{"n_layer": 24, "d_model": 320, "n_head": 5, "n_kv_head": 5, "head_dim": 64, "d_mlp": 2560, "vocab_size": 19692, "activation": "relu", "norm": "layernorm", "norm_place": "pre", "norm_eps": 1e-05, "positions": "rope", "rope_base": 10000.0, "rope_fraction": 1.0, "qk_norm": false, "attn_scale": 0.125, "bias": "all", "tie_embeddings": true, "parallel_block": false, "init": "orth", "init_std_qkv": 0.0173, "init_std_o": 0.0025, "init_std_up": 0.0173, "init_std_down": 0.0025, "optimizer": "adam_atan2", "lr": 0.00121, "beta1": 0.95, "beta2": 0.99, "weight_decay": 0.61, "lr_head": 0.00873, "grad_clip": 2.0, "warmup_steps": 280, "schedule": "wsd", "decay_fraction": 0.593, "decay_shape": "linear", "final_lr_fraction": 0.1, "batch_tokens": 131072, "seq_len": 512, "doc_mask": true, "train_tokens": 587000000, "steps": 4479, "dataset": "wikipedia_en"}
MLP neurons of a small language model. Each row is named by its layer, matrix (down: output weights) and neuron, and shows model dimensions 0-159. Each number is 500 + 40 x the weight over its row's rms, rounded and kept within 0 to 999. Numbers have three digits each.
A block is one neuron, or neurons of one layer that tend to fire together. After each block is what it responds to, as a language model described it from the Wikipedia text at the highest values.

L13.down503:510475506511546497528482511552454474463519519555531442512535545457473533502459465446494492411486503506510481519527468435554540474552463455420509494511551484515458481516467501484512521505489536505471532488501538509483505467506466508403528549480576518519535491510488472570501492525472476500520523475544463498494470553524492579538535498531499496584487493421478539450476470571514455502447531521527487529514505533554489444489480489513476522493568470531486489504516489550434474546489491
L13.down786:422507474452505494471535514467536552475438465485472494452495568457565435549509578499497521532465506474611540484464452531410510543497544517477466472466535578524511541544431483510527528535448422431521479496504540538491535498514512606497487568509515487564344538484461550492444513505521490501496448460521462600517496479440502440541557492496455441502547500505538478531479489513466504460508433439554459534490489566460512486489563496511431483514515492499530481546576418514527430468513526
L13.down798:547464511502569387517479488455557563464503439469487455505496530536552437512435544529458480504589460502544520466489476553465439483454550481438494518418518509545514451520477434508541568484492516438519576499532549551532524521497545525510527511521437468516443522545479465474486473479471519458480418493466544545521519484522508425449482458455565443522486517530511477493467458381523510456486427467469460495520536548536443547508551489540531516545506497518533523554471456499522496552509536
L13.down877:436531485421524461524438503549512576443510538480437434526477524523502538489506460557444470526473419474509461467482486428475489473412438506489557499462498535540529424514582473527526523488504548477550572595545457516478447476420515544481528548465561495467551525418521616533533506504534494500471479519543499421448485489462523513469553580601506441517468479497523441497490475502504507446561445503497496538517494531518528495556482545518425590578523484535504551484507545497446457529486499
L13.down944:486513529486460494490449488514504485512507479507571486472458540484561474430512536464446510531532465482565555499518492406483527446516463444504541558389601573462559455504525451505568483489478497401593451488573473524442528543537487514545501472508546478448397532515488542530494616507479440462463476465525498497476495503493530521501513577490545474514523460485505501536439509487456453580580529453603464504452485446537508462526495528495465503471445551550552496485574514518537513470533422
L13.down1201:471478547424504512483548543542505596468485502458468493506543522454521478519517484449534474513482471530514463550452489556441521439522509478519476500453499538499541517522462543501542522460497444484529445510488509515491487495492530544513573506534583518534409441453387508493442517474550457542489487494509477643527499518432515483567497512593504456501490547504480555505544528590457486441447406465578499519453516561509507486490624557483458431472565508496504448481571410539478506492557482
L13.down2049:481545566377513533519441526538472499477530514496528424484522471463452507532487448474512497476547510524488477476503550486463504547501582481544507521526495513531463515437461472473506536389596487415432502469543436509471470490492421540414499491473568545444518511473473540571484458478546494499480506504488491432514468490588534534498445561562522489594468434447501493464523501478519529527485487519450495483526487487533517568504527499546547531481437486561521506427523553556465526453496430
L13.down2171:444532569451463518451536491480490510523578549492544438458471559491479542525490526533519521441428461486527400529495504494470505439507503501521423513498498496499558530538503530552483514533471524465544507508489531537448508508438539576516570533472532539578433544470464509469477492496553472544503510470553517533585493452452530522562540515567473456520480573517546532483502533545455531531445418474492506511436496537527527487475505534506434503496551404495476482401531396522511480510486524
Possessive 's and possessive pronouns (his, her, their, its), often after a verb or preposition, as in made his, in his, Women's, homeowner's; weaker hits on words in infobox field labels (Trained, Largest, Closed).

L10.down1481:468505487489486541475493501483537493480462457534493438469445550530530445508584564511536577496508495493529529503473512563485535544511530462445498415535530477542503488537494577489542489450496451393508508492485460474476573452444509577468479536496565502540393503413483521479453536483541512550481485502502468596475474500580518471556520569480459485492533447472451501525513473548469500455521479445545480483562517584439478537531508511524411482495454510491536445592501481545444429463511541
L10.down2303:441524532444497510470511544455493559454458515518453490466526547437516466569519562467506513453463477510581535473447469496434529491511567529463519489474506553459515567536481498547557542490471468496505444525522567476494521443507466577506505540500517434481514529528436504480459604499501415512492417462528458626489501521513521488572487591537410503568509443507578475552522516505500506507555490499494451536526573515433518479486576493435443536506564508501540508493563385543499408460509474
Possessive markers: the clitic 's and possessive pronouns his, her, its, their, often after a preposition (on her, to his, Greene's, Iran's).

L5.down970:508530509423490517474462471484488483483476498489522572478523521514476528464519468534506458447418504403459494516459508494449537492493474430529511524486483488417526519455440550485497483491369510521492582513567513546497518490419564538546539512520486462575481421481528541465513495529547474482482479540565496546498502495479624582600575498549487493522509519434490452493497496507564518495462491489546484493446523527508557526460492571400471450518514529538556539477493451502512551513541470
L5.down1245:505502442549615465407425506500533459577500538575456467489517467475506548516470565506535524513461434503532500499457519537521542512443529504473458521510517513540482485457552537542526463492468489473494435406477560505520525453463530465477516480485481517547524470551451471471520524486518513529452491472511509464426545419545505508448436457482415496568441538530461407488459444505492534561477431480489469534467510495509562558593471500550518518540524478492516512526474507479485484527460490
L5.down2033:490513526489457526549525492522457544521470518476479467479447508468513511584529432534489528470463524493510542540439481469469492537539506500385523505502519462443512513537379530504477520560488472486501556496493557428486497469439491527524481432475421529531461562494525434509553614466543479570512461530509544599503515530485520463550469588431512470502623485567474518484458512497536515570551489503468532501461531510577538440497476427509431430415502440496558436554538467558512469520449504
L5.down2094:437508417473405535561512437386574498437474495432503495506639444458425527454545532515443549491540499520540450451535532520502517526494501523501527571528539514526481531513514457493526558458518512526504522489490473478534473557503488457437554532497534491516478472494546552529529451515520508473530487495527486494531447526495500493420525517571489548510545485549516529419544509464459529470518430527445495449573445522509486415426542500465482513545487489461580485515517459513497442505441534
Determiners and possessives (a, an, his, its, their) right after a causal or temporal preposition starting a clause, e.g. Due to its, After his, Following his.

L10.down986:453496459507564511484462526507552526476446481498532511593519505492532459435557539531532541515534532561473494536523548503545494477494444451485458570505472529429506475597519457474460478387468479383496490451534523561520514527485462524471465542565475480496501466569456568473475511487527417498516531578462465528534485474491543569465497497461492415567501514535517522563463444510534477568449487462482538450544479539468514561516489542518518550493523535474542503513476533513527497550514447
L10.down2258:519469455454488470521509598481499448474514519476455504527504467509487492434468465515464499475493420550495504480497514510539490512609481442467462531508514535514574465488546501483452508459487547568506518477472406515532573522457491426441447462469515455572531564511491491557522496457443560479493519545521425529503501455430521485499423476541558458463471524486460528518543524441478512605497574453509543508476498496484467476542528509485391509457572575465507533455403520545496552564566568
Suffixes completing abstract nouns (-ment, -ation, -ion) such as treatment, discussions, dissertation, plus whole words like development, design, construct, region, structure, often followed by of.

L13.down15:470510479459478551418496473529509434493504532453521527484489549551496520445480466505479485468571399558483500474556478534465416484538556522482490429480508525462480486510495498473441572516513594416488541510515553518551511498485497581439454468563556482512502539521441482488521475556589532495508512482573460536551516482542456504491499483455563503511586479549477468526485436533535465544615504601456491516502528477559533503502480432502508488502454487528507510453554443510502449463541456
L13.down27:504498484509566479552497494481507532468518536564503459579484499498496492499535488451470503541525467463505471538522476538480528456537485480530500546481471480527446398554434507510538561487509525456539446473500443494547535463502469497481419482517511449488516526514441520487481515468564580504444515486449500492464477551562516495473485489508538446537446524484577490484470447457477417525448480516494511548513498562549546459579555465458473512591509428535581523446524456468418462435422497
L13.down89:545528467501490485480513571407536448552430557423459489475497445553406473482508497596482457467550529539565477469509517501501496597503624489503481571590527487561525538520449480495478455484548500458573534437486467544520460498521507530504463534447468528560430526500494569510516524558522554513493503467528499547504508528513545447482476484518530546519583476557531498520529502550525530559431455486433486431480405543455448468490475454532484516477542513507506522617529450473522514551512497
L13.down1049:550518483570493518543472491515472424407478530521540511552457515459591495511540533476562513513563486557562481495470447515552485465470545538453514517422465558539560461521470501574524557490532619525421446477441501560538470404464503522390492472541479547484467520512515403503519510538496522534498521502504579595493500447477494569528475495518557529513505524485505501470511482488522563490419481444515387497498491461566425483482504470483493546513560406455538429550512465508519473437525528
L13.down1563:487495498517541515488505484564502406480513527577562435509481460547551508512528463483499534435549493507546468526502459507523559563520513576445481558507471503527491548530516507399490496428516519424452465478439538581522529516535507492483473539531532427549513510550459525464479529501507505500467470578489519606471567489505512536548472405522476530522523539528366551541562450548504543509520535472429399541517549501529533453488510514473495557522498456421482464532529475483548560541560530
L13.down2166:505515506514519457531470539459539512494446457523556505531450462458503505418510531518519521501471475453504507471526467445540431458537584542498520480511451504474466485532506534422519466468550484400522455496527511507604575528448498489479477497455511474527470468477467433480478485501572494543457497538527481496530534518511473561432450525473532440514531526470481549450438543454579497530444440537523497475531470580458530457455522537532587560550470456492443528409475458503521517355478448
L13.down2257:575452494502468490510467453486531535512437530523509511467434504529487484462420593538500515509490480554547472473468489598539546548471557622477516586563535575509485465598527500488493450509485499472516516453436536523535475504496552488465493496549496544492464569505429494552579502530531538486485510525466451550512504538486578491495511536429543482517547473451502474510540481522546482618563428503510494505445454491531457543520465488483438498516486479539468429533482478458583480534491538
L13.down2524:572481489531515508520450519522470438521476482476529469442455473522471504539514583487498550499506531523491513482480479508550444480513570494451526563513559509459465493524512517584485524447535461455481475452482508431436487532488446482482515472477465509582468497452461471554547420519516520417494532513434514476528453484547461478501464563540564525523538454537474423451473414458492514507509419514510470523516512522514467509461486485489457468530552529409529484507420499550522548549539558
Final token of a general head noun for a place, institution or system, often following a modifier, such as city, town, area, system, government, state.

L10.down715:567499453480456472475515496452480506465491463490546528493487500542461468566475466532428535546585451421503541491502594544487499478580455529449575516460392441509612564487475522521482550562506574456561497435506472527424530528453554492487467496507451506477477491498469524465506478467545498524526445457507599540543456513507534444515481493496506502509498498387499448485530570501553492525520555534428493493480455483507473516474501511485531556523502457486469508489520495475547461484511486
L10.down1385:465501486462515552552525532422468523543481487517465477470549456436517452591475525524515486617490496486544519515468504510455479518527541539508463467469512551489540535407477460506567491501529539479551455479549518491525459495515506482499482555456480504506383456408423488465482548504483506554525472445468496564435485491495514495485540534496433439447536549498529543473543514554538525487582485473471400429482472509484516417454527430502508544476474538479484470507533439569520454482521516
Fires on "She" as the first piece of longer names and words (Shearer, Sheehy, Sheikh, Sheepshead); more weakly on the pronouns she, her and they.

L5.down990:513569430480539476455569558557443470536473496513506525546476576507470571528482465579607452513457506442512484504511460457534481516521540514479529494527464482549489547524526496512525503566501570469488427447497477536475511459457469447424521527461538491549509522533503470423450576564530518486470534498474562554472516457548547525477526536470473531497460425542493492493445510527517478486518418457525524484517562485486514414512555548457532450501549527426514484523508523504494489538444593
L5.down1274:549466461484510454503535517463458469513472548501484464547446550509514486507517459514505418423496539479513410500501427471514525547549601470526498535448486500548500566504448499524500518542543570500539530379481511518476537410455454420427562533426526455503431452556431484505534518591477577548429500461425538482442525526584559498535486549451500515523455508507464515511500488470524526536474443547527502476496580510476473484521511503554564498485564500500464381555497548507531522543474583
L5.down2241:476529495446498494479464526392549523355470541486468471567495496463433521527469458592476486463540466519533513463540489454518549451527485540467494516455538500484549530481521510523492554538545506511495544458528461551530508485496479510431570512496557480495521489504461478505508496544527540531562485508480525570515409468475470451544465503456505509514588544499533485463544496534523517455429434502440503517485488524525449518459472484471469511504494408481564470434475461513549466476535503
L5.down2371:475609443530501475488455560473526504530502560513536562509506539475470511515497575513443534528536481494497574520488504538533453419501473490502488528457518528515481551561524524486490489500480524534494453547568547478501544502425545580532441494554501432541490526470505551422572554496487546564495472476467526569505510537529439532532539486483485458445520417483453507543494390444450500516450490474483443480505489488489494452462437525487573527493576528513562543480522481483417535493508526
Colons in infobox fields and pipes in table rows that end a label or name, right before a numeric value, e.g. Closed: 18 February, Water: 0 sq mi.

L13.down423:509570632488502461490539488537429482508511451518531463463507488575500532556431501574600470513514430543424507458484520501472596448549487426491493521526531523494455461509542481465505557455547495513498513432489494521512498479557462491487468474520417484472536429480448452490496455446537475472543474562505505512489530472517470510502551489514481526567511510531523524518430560573441461485594536478526491470481429498507415620513501452520551538497500476574529529449541448552467458424549468
L13.down1104:511502508561474492492498519512507453487431477468489484585514553489462525459524506570508419480505472498549447488550533439546473493527484493435530551488523540522526565455565498549473478515490576460499438510477508530440514511478486497430540525486540466543474546506451462456493625493527526482476490536502569513516460501496537537451515561471501518506481479514514513476492558451467475508456458470448481488541516530498417489466541482505477461486524562392458513541536540533540481528519524
L13.down1117:468538486519536499388575487499572526486472459445525448481408516492428511425434511437580531453534512569546548557489473527540484541512464495459425532507455477525507526492523445468444518546488399459491555509458532567490495584534510542436528500535465555481537526505507408501527538463516467492500490499422431493519472546529467575524543533457485477501517502473593505466518515523472516499531535463476530520523542530527447477461509500461525524481516519511493453496503492553533397511570476
L13.down1132:520483623484562467525504487532499561509479437530514470492518499485511528425546523507514457472539546487463524475520459526459443501484488523472524514536513523497547545478544499573467473552516556424455493503515490560500465448442535523459484451531444442507511511480472457443536578426479464498486434517459498533456478473544552495429526565533467531495460499550542548475481531501427500589465610499516457480472500532465470501447445513493506562549567489475504483553461510519555514496506529
L13.down1146:530466553472487514479422513488483426480486501486477512529534516542515480507491474507433436498492477443578510539457519561574554540480494509480526466519477453461471459486486508460523543501507542446474508422427474616523503484527565499461616508435580560425434556525489444468541598544580567495498483412485450507497477415481548510519467558474565488470509476480485445444503496452480447513462453585547514495519474514541535529454517450510437516468438483518552527477442561544574466460463541
L13.down1338:502492551517495511480456519528487492523524438502458440585482505475539544454438476558541511485501483447507489547509575561461406515529426473424482509545488471515479463493494533510480522537486478404504487507524512566512483522528404522518415549492467514478560612566442527492495524482521500418511493497420505525446489529498599504475578495532484520508493521579579475492387513480473478544513513444507455532456553506505517483492493464520484576462506523463537467558518527481493459480448508
L13.down2397:553474499494538560534564553470515567519579535456485508515551525491505567512495580452553525490529523462493551506539492522505486503509544536539530515521489572467446434513528507537462514567561563541431564539568458532547546544522506539471460467484469508519506505515486502452495593565479519497536502445518483533506480472521489427480488493505531558493541478596503466399504512547506534542502458468471495444488542458506473533526470447478452506474422492483488535404455519492469482535558490
L13.down2413:496432502506482494484463546507508427519566509503552434538495507503510547502503477519524513520510518513459460508469461463447502495508481535531437469512490562461377457537525423477416560515473455488513515570570482497454459569520549492456408500381515445536516570522416491523473456464495427481472558502486512439522549506419500512509577478494487526519474567640507489490453487546497509504500529496531500527547528463516502347400498502508462445535527538491496597469485498501506520484440442
Spaces, table pipes or "(" right after a name or title, often fused with its last letter (Ubuntu 12.04, Venezuela | 5), predicting a number.

L13.down684:493453466595589503504442529499512501608446505533476491501490522542512550457443639495492518424523488471575491539542480530488497502537558496504475552514446495477533494531557452475511430526453490554419528466493497597434533497460535502483565520461502531569478514389531487586449553496500492510505478482466504458527507510461534471504454479457487479430455431436508445468429495477473482556491536543498421504491430453462563471484508461507509526466607508489475575529526531525514534422502464
L13.down751:490558467492494519489457517533512486561436577526468519472511509502449468529529498518464518558478475471521475471373494563493470509455450536449576503486498524514554543424484444483532534496395540534465508449380569518561566548452585478429462591439476496510421481490529507491559496531572492462660469492449449490515517526464515506511566467509429413493504494500506536509545493472504477538563435484476478489457517505488473498447519462479532518467483552460572540502506502453526498519480492
L13.down807:594483577524443478547427508473518596481533482494505538453509506461521515497522485451518553463504546540513509512454433536520456502465472545469506545490476488560535539500471491531534456442493529520522446399447542472517455462544590445407469571469502541489539505507513498468537550525526445502498499505516459476514501524441534488492501540526430435487416522533501480473538559512473484513520502526532442498474470412497510534429524488437499498516558571455529539564536475462549531524546421
L13.down847:401526546529519386565446583460479461493514560529491513519505461475571400502551545514550479511553573485574476472500466501484517451511508489544505473489519467487520496486557461485493537458506485485432498473419537481537477540519534525509526480504567470463506492498495482513537456481514527498479484458524483590552561463542515509497487531471506424509500512541497484411487423500531499543394484539504522479469489476375442458513524437533500544473572471431485493477493460545516545526563499
L13.down1168:507452543458489440482460502542543442399511519545518463501577475472570518501548475490472456442521491560524550505475429488470527439495535482508472530511522464541528523459524505484459518466514474488471541510470576430516488541472598532469541534481544487480468446429503505459506545426462558494458536587542475482495451508488486510473481552492510494539486482500515549456544558456458457519501444468498505529486519519507480489503505463455556498566503507463552509482477553550541462482520502
L13.down1438:496459536485446512469470493586494533516478506525527545464421545493509454483527513471563495511469462480513501577435458443511432517515571454490460487485456476558500567528465511551500458533484505416517505481458582418539520575500568595498571560452542507515467495470494470493414527502467455536496495480508501514508560532457494518553518478512555448481532440549500482534465533531519474524508517445528457432506498466550530517492562495513528503479425530478545528517450474541571508420495495
L13.down1750:529449501428529452507523450469458503458445521515527491512530494484487460467597496515487528398554554519545480520477462443445498502473518452516517482504556485506556526482507508528473494453437531460558534438493526437512454544442542508406526487497534519469427434445478511474484517431538565517515489666475460534511520487519474488515495491531545539522534462546522467438534519503494461502472450487476505508461558551500508530407477485479524485513471465438472494497471547580554445488501530
L13.down2126:565504516481486521491439536509551472477507538432457450467484514500495506441471504474463528482508468551585540550464584537565549453498536524457480498490458529529470509434530517502520504463533526508538511531493481536515481529428576505472483521542535530522517514519506508563499549569512441516445540506477467468517472569488504484525476544419553506465472468499487509509531472463485430537453516528576557487497470463529451509511448516477516419490500521477557504536525480515507473458509438
Fires on "family" and kinship words (daughter, granddaughter, families, Family heading), especially "in the family" in taxonomy and biographies, and on "in"/"in the" after nouns.

L5.down374:560471466527477535553425552453547517513430498471466570427550475460521468495496476554442552472504455504475533481469567503529446494502503517520506437485495387442500488464550520495507532553462539523438476508497471501487504533421636547362484501465546523587447518453435523400601564511511461513512445496473456532469537486495491476516439517528503505494478447473565520508520504484500508507456539466508486396475524447499477502480535476410504538463471546487532519506531566505540500501494571
L5.down492:595461429528512460573558498573488501465445468562474524527452507445544469527391507532486471521530500505486478540505451524502507503457457475487478456536513473468515471494611542479420551517482547444503511519419452487565544480502569607456503542425489563514446516466509479528494504568455492472556486526523537507449516466505497483472519480578433488487483546573504422520514517486515514536486449444547485505410511441491472482463536495534506490508449496406427530467475463523504543497475517
L5.down766:563468493473550543581480522492506491477519566549503533474509515524556452489465510559508465547378549416476438512486464464490454414458466518475486477565419495456506529517460368473547485542530538552459524536485478520505488506535579579536504507415495500530434514500575431549552511477485498468543518506429485520504519473494539500508511452525479482483524481497548494546503527527506483552460509537461488498519529491532479509519561490527518443487546484467497568525517546477478520473557491
L5.down1280:559444483552594538450513417548510473504541509547480513472482462499521442456531532484555433554429582523431487539469472515496541546528436553485458479539481540548526500518521443453546545444515507480486444492436537433480538468462535479531511547556516494466492425485489534490474450523581499458583595437485508462525514524466526510468486495538465424490522492596494575492534478588513442508495470478434435548503493438547513548484493479479469495487483550477546551470458525516496566489506465
Short suffix pieces that finish a word split into parts, mostly given names and foreign place names in lists and cast tables (Cyr-il, Garon-ne, Geneviè-ve), plus technical or ordinary words (nucleoph-ile, bival-ve, murd-ered).

L10.down1240:507483477422484458486523459449497514417490512526502489477545550431506530521534545574465473437457496520549544481496489464470505491436516456502525523473474454539546569472560542480561518463469541496515527487494516492505477548540622493471536501454506518467436484511541442550490511458535574497505484570460476542522412579544506515450473577515535566522543525486471497474495531461463488494530522469472474468483488507497503519506387515488534561507532475476456474448521570562608514497485523
L10.down1264:440407473450544373474524498457506520483469493527539502520508465514532516455516543511476580475523507558504482491584579472452533526443494465537507501497511481499570500431585521551548531519531562464521498410550500453506504522456531463474584460452532498517485534454487490471468509560509536500448496410513455530560565493476496440466486543559540443555457525598475448498516544513483574534531457474515498505483440499466497503488499583470573541530527445424520499578511529534530439517500491
The preposition "in", often merged with "the"/"a" or a suffix (s in the, ing in the), after nouns or verbs, e.g. groups in the village, flooding in the.

L5.down824:482523414428492506542504532434446503490470486480499548512493468578502376535474487544507502459452485524499570518440493478503472517534513540454457529455556487484520528460500530535440516470498518503528461520550463460532514576467482479414464467484481493500511503525477471588470498449611488459517523473443450499476529530574531443507507548493531514519508524474476502531500500480473495560517457516555521490496565513470443474457497553417615393459463539452532429480487515520579545525455511
L5.down1545:524435535482506503515487499512512515517488468477475447494511510480523490490521507468553604479532544446530505511480489491492512446510493428498521508414499424523484381499516487517549537413523470526473458465478485497459511539506454542464545528532471492594518470489454509571510568509432503426439457428451500450479516553542536541501520502477558470508492584499581533490512511465508477587482455556574437549444537533505490503542501526519468639481502513549540482510464453573510478501512522
L5.down1680:493489513520489448498456529495430492449536495561548483478487498490514476528498516551516446448484432490487570479514496532499510515496451517511461500606475544456529513532477458527451441477539603493535483548458528547459491539529491510428540502496496452534448501493503488518451428492511502540554503406427506483468485524489492451452483557488510478524574481539513487514550503453619526512545508457592408416537487523517510449475442560443537457522558566544466441440485558528522539539570503
L5.down2043:527473545469455508443487411563527531460538492497553501485512529446488559576526548459538479483484499479489446503527480464523477499515504457514436502459446511464469567487497521525474536499494543463491503513521463494534432564596488525440436442421565481499528528372524484526551513522499465509540483532476508551476537472451518514511540496416499497426417455487489473479494447511455457438487459495558530447518473477405503541588472580496469521482529570477474479516443435469521505500542529
The "Christ"/"rist" piece opening names like Christina, Christie's, Kristijan, and Christ itself; weaker on scattered word pieces and function words such as city, to, in.

L13.down642:503446516603504464611509457497487393526537511517494467482564491513518519523427422454498502565525507499453511573511457500463525480484475514502517515479463431465507480486550471566514542508512550505453555461435539470498445515543515462524534472543568512501427452470543564504476488572486480465521502476490526533476453494488568523506524463497496462517482612485505541482538516486530498519425487505455477436494479533516460447555541578515500451472542551512529501488521530536553521477535486
L13.down1273:436530495493493462488415513509508486521548545506439578529452510503458492542527537466465572400470552526525471484505517518465569484458571465478521455444457513511491489403472499471468501549483445513505461552506507541407515423455474542590445515500540518411605466486427547535549488509456510461501523456554479458585417477525475495512506477518521455490501450499507479443462510537485511515520459526522506554499537494474464516502482415523483449556531509493547521472458429494525435599499533
L13.down1491:488434468459457490506490506572539454480486475535561522471391549543520398552502501553480500531460511431530535541466456504466481513457491500433482516476545495601512522545485545528488431540489457483484594530477549534484493490502501479462428502531482504528476497503458495448488520545491519512500501369489528506527499536448459556466553500559493476526464568555529589468508560471584507453556511477490539561509473508504550435535578458473526472497522569495466507495474493475505534527527534
L13.down1572:484412422502555531518410463481464467516513533428530512530495469515548461523488544489501559429491519424472505472525481492527452414490489466530532505504460502481457504515480455512483498515508475542482535553522473591534534477457578555517486436413483490526454506444552475555474489454515510480527499561466513459524478455481490498517549485512488503510519428476526476529480542409472541592495470490491501548446461517430449489568577597504572469494546466434545505431507563465470472463529561
L13.down2100:578455504455486521505474495501508512497508484543471535539504473524541578466506516517499489533474516491511474477580487567532494505479453424489477459476524565538535508490533425595477509507495484505459513462443449459455464496521478504478417485524532430498408518546503471483500534544506473541529557415536564534488491520527504492426521529477565483509507524531479527456534551493513540451516524435452401551469446485495511505507494546431513528585473484431404550488454529466513508458493495
L13.down2154:545484541509462515538478469486530531483501500530550499516448514486477516541495534559513487463518564424504472484446505450533494481543548534492471433465492479537443484500550502459472475547503530515498495529474475516498487567514544494448480535518502451487511581535498494548458537435526518465485566533557504486511491480507445517544500485455571537577452463555549491475503440484507492500396469465494500567479498406469511415461424531519474491546548597455474564459503494480541469497498520
L13.down2229:544597479516505441516485544485475509495507515480516504541471455494481537513524550509545503451515439523510530531522528506477615489477527534567489406449532532506460502482584538477520551480474505424513475532473484540552503592474532574474465520521507488522506549432482511518480406538472463486448401500510522499501545449495455504519487481468493505467478458430444501450539553480424524532537484526516523482553546455437493420520488450481529537533452525524486515518537408442582486530533518
L13.down2482:556539544520507517478492569435498515470446509497503554523535445551475547545502506477508454494505557444460518466516443542507462517501490524487484474478481475493562504465502521491459537585533517489582492475506444549518523441486529442531442460484509537455571523499552462496466526440582511550552539446479551540449474551449457472487568540479506455516406484494473499503473515495507450521479465433498534490556468591521486436510501521452528561461497504472536476521462511515539515584520499
Middle pieces of words split into subword tokens, often right after an initial c or C, such as c-ro in outcropping, c-raf-ts, C-ro-atian, c-roc-odilians.